Weights of a small GPT-style language model, trained from scratch on English Wikipedia: no biases in attention or MLP, a variant of Adam for these matrices.
MLP neurons of a small language model. Each row is named by its layer, matrix (up: input weights; down: output weights) and neuron, and shows model dimensions 0-95. Each number is 128 + 24 x the weight over its row's rms, rounded and kept within 0 to 255. Numbers have three digits each.
After each neuron's rows, "fires on" lists the tokens most often at its 100 highest values on Wikipedia text that the model never trained on.

L3.up356:106138165137155145121139114122146108140109161099177128111185141066121130115116147129077110149150098087179121121145096139125129149119121123119135162118070159142055110147096146128161138125141138142121102101123208131152122115104120131126121119109113110127116136138149149127113162154159118152
L3.down356:165105104139149107141138146134151124126136107170177121084133142135114123127115112108160136175166136136111106162102105152147129140136091115127124132105105137158158139101130093115139141106091179171150148135124155116180145113123135109093111124129170116115139087107125110142108172143133108125
fires on: " is", " as", ":", "'", ";", " of"

L6.up514:106129153136141115151158137107140112132083155109143167133128146116123121134116138142135114193096147142101114096139183102092143143149179152123136140079134117123129122098113120128106169161128123147114125138101127120157119083130126114147121161104127102131122149128127090134125121142104114111
L6.down514:161110163119107116121117092149104152127149135130099123097141112111151144127116133129104095091150125168146150159126123076088109097137131133106121143135146128132136057128130168160108116098117124146125071132180085117138133122162144118126168139108116134122118150133134170112138128106135152116
fires on: " of", "==", "ly", ","

L11.up588:138131158143169152155139132138135123085145077134146086175139152150080110142130161167123114130155145145145124165132167121105101094139142150141112091128145102150159125131130141155116159130152089174122160096126121165136122125146105148154144100127111155152149137119128122123130107149106135139
L11.down588:149134121128047155095121139124132183152148100126137204129164110129122200122143095111137142092127117085115148134133076122130140118123132120149152115127097103136122109141167123112117108146157145118127134144118129133131108123128119110137125116144131116082133180151123165146092138122119142161
fires on: " for", " on", " of", " at", " 2"

L6.up528:131142103151148158118102139119096126112095138141148124138099136203097112134135143154099152095176098131204134105130116127104075133110116123136107126083150113177124095139136139118118116116194109131118169078130117169136149140099096134160159099152122118152112129133134115151132111131124128108
L6.down528:141107159135144128126137118144115154123169076111145130166123141121092128113090117100068120149132100145134123119126114162130112128094120129114138116154109160105124204121153132108086127107150123126128141162122116115129145112127097142120123106133094162119164099109139079126136125142115141136
fires on: "r", "-", "re", " place", "or", " with"

L4.up80:101173140102133121121134147109118138114116154120137131130097138131122118129169145105127124123138133158155145101133154124104106114108138099121086140076154133138139106093170151110158142069155128133082164119209114134121112118106109112136129130121122147149127098132110097152148093111111153120
L4.down80:076116143142173166111128104138145141091187121090145153121119120121178103112120126098068136151114115181141113101130123107135127123078112109140073151174125112120094135140139132164109142126161119113120155143147135111144105138122079169109133165100141124077167166101116144106133100119113164130
fires on: " be", " to", " on", "-", " with"

L11.up462:118123133131134145108134120119107128126120150113144138093131112109155123156122124141086144176180115124135112073102091141147156175104151138126143120117104143131105106166115151143118121137137086095162113118118124127126120167130134175128152151095110099093127109110148137135151157156126108161
L11.down462:104129132095193089164129111151175137142101127112157079122147126130128149114132181114170149075169143184172134164118132151142102127116109127123134123124151174115079159104129161160104141129095142144124113172112116103137137123111144103129086134151164133153134072152107098145136151119144134123
fires on: " of", ";", "n", " =", ":", "i"

L4.up626:096128178147083138103102154134147113126134142162159127143113140117119106116111108133092123103144100159166144139191037104136093125109126149169169109104147127156103154146118145115080132111148133126149089116110107158144101171128136167136126113130131120119101103150132103161123132125150152132
L4.down626:108124123106165098100155140138150119122106114098154096133122132129105135106091164119120133124149127132096167128135127191132097137111107126158159132114131168120105155107131162090136152110114157122108134142140095108126146139152153153097136155147147108103079144157102144084074132148157122115
fires on: " of", " to", ":", " University"

L7.up283:134146163136100107124122115136108130164111113153121141140161137111124144109138128124089138117151076120153124165109117140170112154096134121145148126162125098156125136132118120152148105126152115120121088094140124163154121181157095149081120106127099134109108114107131167109155118155138113112
L7.down283:157096102133142111143155140103140133135115096133112138113144108106127154150115173130143122144134167097082148143105150147165132171127121154165141125107143141101114045123117104094121116140119153147117135137127076195164131101126116114134132104114126138114136159129086150141113170144149143124
fires on: " of", ":", " Length", ".", ")"

L5.up513:136155125146126136113134118116114125130107128144161140090156121086143123124135133151114140162185113103148111136123093145124149150122127115103141143142092147124121120140115143114171113140119125096153086073141101146158145142138126146111138168111142127103094136098136154083138127129117107080
L5.down513:130136102126128140127101146117171137107103080161153135122170123119146116145130133145155105154125115137117135143133137103114143127170128176126136111130081162144139121117159118109139144098122146143158130133104098120148124124098132101101124137153119122095131078157110092167088152142122119133
fires on: " as", " were", ":", " from", " of", " the"

L3.up604:140113099131105153168136147105132130159188125104140139122100139088148169146089151107138114158153140137148090184098126126124150156120133089145129137110098119126130137120109170095111124129155140178120069108148116141104118119096151119172123121111122134142133103123108150092135113093128161099
L3.down604:157112191145130071155110153107090104145149148129085153140129170152152078152120144137155145136127083072090134139155124134091101119134131161145116119132114137164112108158117167118131117138145081126131136120096097105069156120127130229094096149137116173117073145119132125168135122132116154143
fires on: " –", ":", ";", " with", " including", "with"

L5.up572:138116076140142112112117128126125115142123135130134148078112119186113116135133089122141159139085119072156171121124154155133125111155095132144122120121144126170098146125122126150096135165116138138117087143105120145124130137111125111119122122052098093139102137128162117141118136113164166180
L5.down572:107111135128121103150154114155106122129122093114120146114136132121041131112123090133085167104167106130142141133174120140117133117164129139134147140133110116166137135133127093093139152153079132135124092150155130127126121149137136134112147200164113164138114132118160130158122106124114131119
fires on: " I", " both", ":", " once", "Hu", " War"

L3.up461:148141123155131185138121114120129118142085101110157124121150115122143121124162147153119117129194125140134092186129139151150139110104100123119122151139144087142089153145143147115131127121120137125180129114143135126160146127145135214117141149126137097129127156119167121155136139165119126139
L3.down461:155122139099123129111093129129129096128151101098146133130116102107122144126151122114083163125160117148128173167140128081111170123141145152114161117161076102172119131152115169122146123149103152107143193183143135151113107104162138110136145130134144108127144095142089116103096129141083114113
fires on: " St", " also", " Species", " of"

L6.up137:120129100108156102115126124120138146122139131109122120157109165171105139108154111171158096114137117137090112136133122140115110115120151127106138120083151139145123133120149132126121184111158160148097193152114123130111110119115107135150112110092144137163145164162114110127127097115149129099
L6.down137:147142125138097104112105151140122107136126128108127121128097121133182117094112098080117140146125115124120131105108128134116132136104144125138156135167139118126139191140193165114120122180114101148147142144137056158121176118170116128167137124134121146065107149115145171088158111123142115120
fires on: "–19", " to", " Preced", "-", " such", " also"

L12.up20:168172118076190105099159108132166130119142168102138131140146162157143111120118123164128111123180158141124120184144133128117114138158157139133090117096160130174154111123158129126142179114136129154126152153118116157109099121128100131084142124081118131148188126118119104116128121162135157111
L12.down20:086105140170111143148112114138162141153117113136143164141142138132094152110134153110103150153130102138145194137120127142113152074092121153128144126152072168059124160135129096141102152170151132130105097101140107079150139144130088120159142119183149110146084117129111140146093115105114099141
fires on: "–19", "born", " the", "-", " According"

L4.up501:178108104136099121166100097120146132149176114108131097145143116119130174126111149095091087151136155107147105152130119117138146126134152100120124129101123133137113136126117197119081121119129127172118089075140123157117122128079104153138113087101137136123129090113121148119120135101104113085
L4.down501:129120131159137117181140172129112103137129140158097158127100129141104101146133132101140168118132085143069152107122168160089104137133146134131114120111111149193122088153149144122156125145135101131124136137097044095043137132168154148078115144119128134105104130131104153146146142141127142127
fires on: " and", ",", ";", " as", " was"

L6.up622:136156208123161067143153124085139135108126156104152144142141158086128135128110110116109127175132132142108126130161124128146119142127161129137133160109177146128094144144165137135129139117149177183145102152098127140131096079139113119123130136112111120146114133127153128150121141166164129157
L6.down622:115143203177155134129096148167113131125130128135121134109121134106176123131119118078142148159133176162153125131112103111115154106120112141133110160144074105123130061136129167210135143134108162143133145079162092162148139118141120120150102144110108141101118135118122163154145145133111152140
fires on: "d", " of", "ly"

L12.up339:114150137067163111126155122092137119070144147126172151121146150097072078099151125122095118086138137128133149126178138147138078141145131148131103140121132136128122138129092192104135136095152123114090154132166148123071186082113109105109088131102122129164129137137102151112129090099147143114
L12.down339:140098145178118144128114135126110134152125146160078074133115102148143189156116070128138159149117146132137138111124111148095183117149104111095119132113116137139150178140142092116115161150134103112164084110090098121132106154157120104151149126109147157067148122105134112133102137134145094130
fires on: " as", " University", " °", " his", ":"

L4.up176:100178129107102167115124123157128122127120150117120108120108116086122125125100114149143120094110142160127126160137109084122107099098140105127133095088134133121156117088149159132111137112135108125116130121183124105110075166118108131123097152137119158098156106128077112179122141125113133172
L4.down176:115119113092153143120115119161160153141135191097117119125098129149185140104141134104179105125126140172119151138145112149131112121107150089152092158120119091183114192127144149159167148131135135137134133135148157097127127144123101128093125169118170103113139166141111162105103095132129184181
fires on: " be", "-", " of"

L6.up208:103134172167138094117112112123119116126116144164135138123141178088141145150103127111119122123128097092113125106106130144147144177096136138152132137132086142136107152171120093114078135087130155110140120118077106134136130124131138133114131144133153104126117128168144156113125118127128133121
L6.down208:125133099075124102094131131136158119126139095135162170115149115127093121154131171108132152129140167100148132152130161153094112144149142145098129101139066141092124131125080154117130127128131126154127136132170131139123146114109115135153124153128133124124095102172093092143105131098103152111
fires on: ":", " They", " they", " of"

L9.up220:108109106130168088115134118150106125109080096140105133154144095125149109164124114146085105144134120143165142069123132130094136122143121120134113093117080121108154137105110117179144116119096091113147074086131107170118128135145153132140114171132144152113121131136123134079138122106098120072
L9.down220:132141137073084157132104153090139149123129110147143063122157126140105165130110128095127117155133121132100134112141098135155162160148118116127122120133169140114133086116178142089094095085146112157170111153099095134169148130137126139108071127132122104154139108130116081149139146146158137124
fires on: " of", " were", " office", ":", " are", " In"

L11.up169:149145129110124130095169086146147141160151133080112143156148111131195146146120124132147142122159131089105066108081117143135181173118129118092129108132077162144120111157147154105129123138115120132172147124130141118160102176131126161128113156094143139128168103128142131118138143152171123104
L11.down169:086100126107163127091084132121148139101082145135136106130124149141118126081120195130186158144144142151152120117138144145134078126140148126143131125109159172111157142127095118147161122134130110142153149144160113108157141104108120104125133127141123114174110115091068093120153160111134091123
fires on: " of", " that", ":"

L11.up417:120142142151140098160156146121131130081176111146151124121097162119087093125169141166103084113160145129154092150125170152078092133142153160124136125104119124131138130156108130124119139106132135125121167069117172135123179093114130108138134120084110142163095142107125091127125091155122133102
L11.down417:185118115156084164110152130123105166132095100106103195150150106121141168113153104134126135113147086082125144123149101108141144109138132100134134127121114080131109134147168108086142121154113110108152110129135177111106101122160138133153110134159107108117173141137144138139115123120128158141
fires on: " at", " on", "ed", " °", " his", " cost"

L11.up123:170152091125118137171124123062143113127193111123163154142124111108172157143108132089121134117151125102120093141125127122116127123126125095093147081085158105134129169135134171107100097122133097130103091095163116191088126136115121170125135102118128160128113123134119120147163134073106148124
L11.down123:154121157191120114130091173139138119131154155162136136176115132165158124123115123136101137106108134116125148162126133141126112189139151084128098115118113150154158169122092129102107131125137090132128077120122108150063091136130139123127154134151145125132139100146140141163134175104126141115
fires on: " |", " –", ";", " as", "):"

L4.up585:090127140121149160141133143133092142114126136192142137111131120181107126120171127094102136185121103148137157082189127117098106135175101126139139144087083121107147122087110142153122099110075112122092117096163133126125142119123177097154119134162150123140108133108115119101124122137122152143
L4.down585:107157141117134122153141123144110159131120149142131138138121096132122153148144137121139119140159139163097106122152090119161141119111106130137092112123164136088168130099167079104115145078149104152154071093098128098142138138148161135060079136091112172118157131144113108116127127131100109181
fires on: " $", " of", " which", " office", "\""

L6.up332:115140171172114138130126143098127128130104150184133130154161124102109142152146108115075122115161083130145101170171079131125134155107095154143133152138077129154096150147104107149137113098136153140151097110113153155144128128145174137110110136128118118123081104147152137096126117138128105118
L6.down332:140102133060111095127098124115148129130124101159130109098120088114133141134115176107146142163137167136100129174118122129151130171128121157154124106122093170112137148126144119134134109100090112147149135110121124141130190116123132115103138128133134125137106133161122119078111156129171132082
fires on: " as", " St", " of", ":", "St"

L6.up385:079109153084103195145056125147112133150069088128113141140133109148140123121124157106154120104082159131118155091155129109101165109164106105132124143093114102112166118083143072184132116124100128117097107168148093110131131126118142110139126104173133114134159135159104102156129119115093129100
L6.down385:100148115128112138124166072138090097132174129117094157123113099155150147172118128143115119162138127178118150165119128154141125109110124094121127122123166117096154117113139111058131113122176120135114111117112153107145139118137144127098169098143138145085131157123144117091148141163109108108
fires on: " had", " |", " to", " of", " by", " office"

L6.up334:146131101145113069091150125107101113121153147198123129127117150161105148132116115138102131121079088081131112161117127127151086167104118143158128144110138110164127121148098105136123143118133092114102105110082105148124094157131094140107095107106106110119120111132127101145118123138145136137
L6.down334:158093140107129109129174109158116147138158106097103133123106113140043149102146144129092122088122167080155164174158123115110124134143128150128178138124097120109127178164107144090155107126108119136101136125177081164117153114153095125117131132114102180152132113115133092135150135146142159128
fires on: " I", " pre", " All", " first", ":"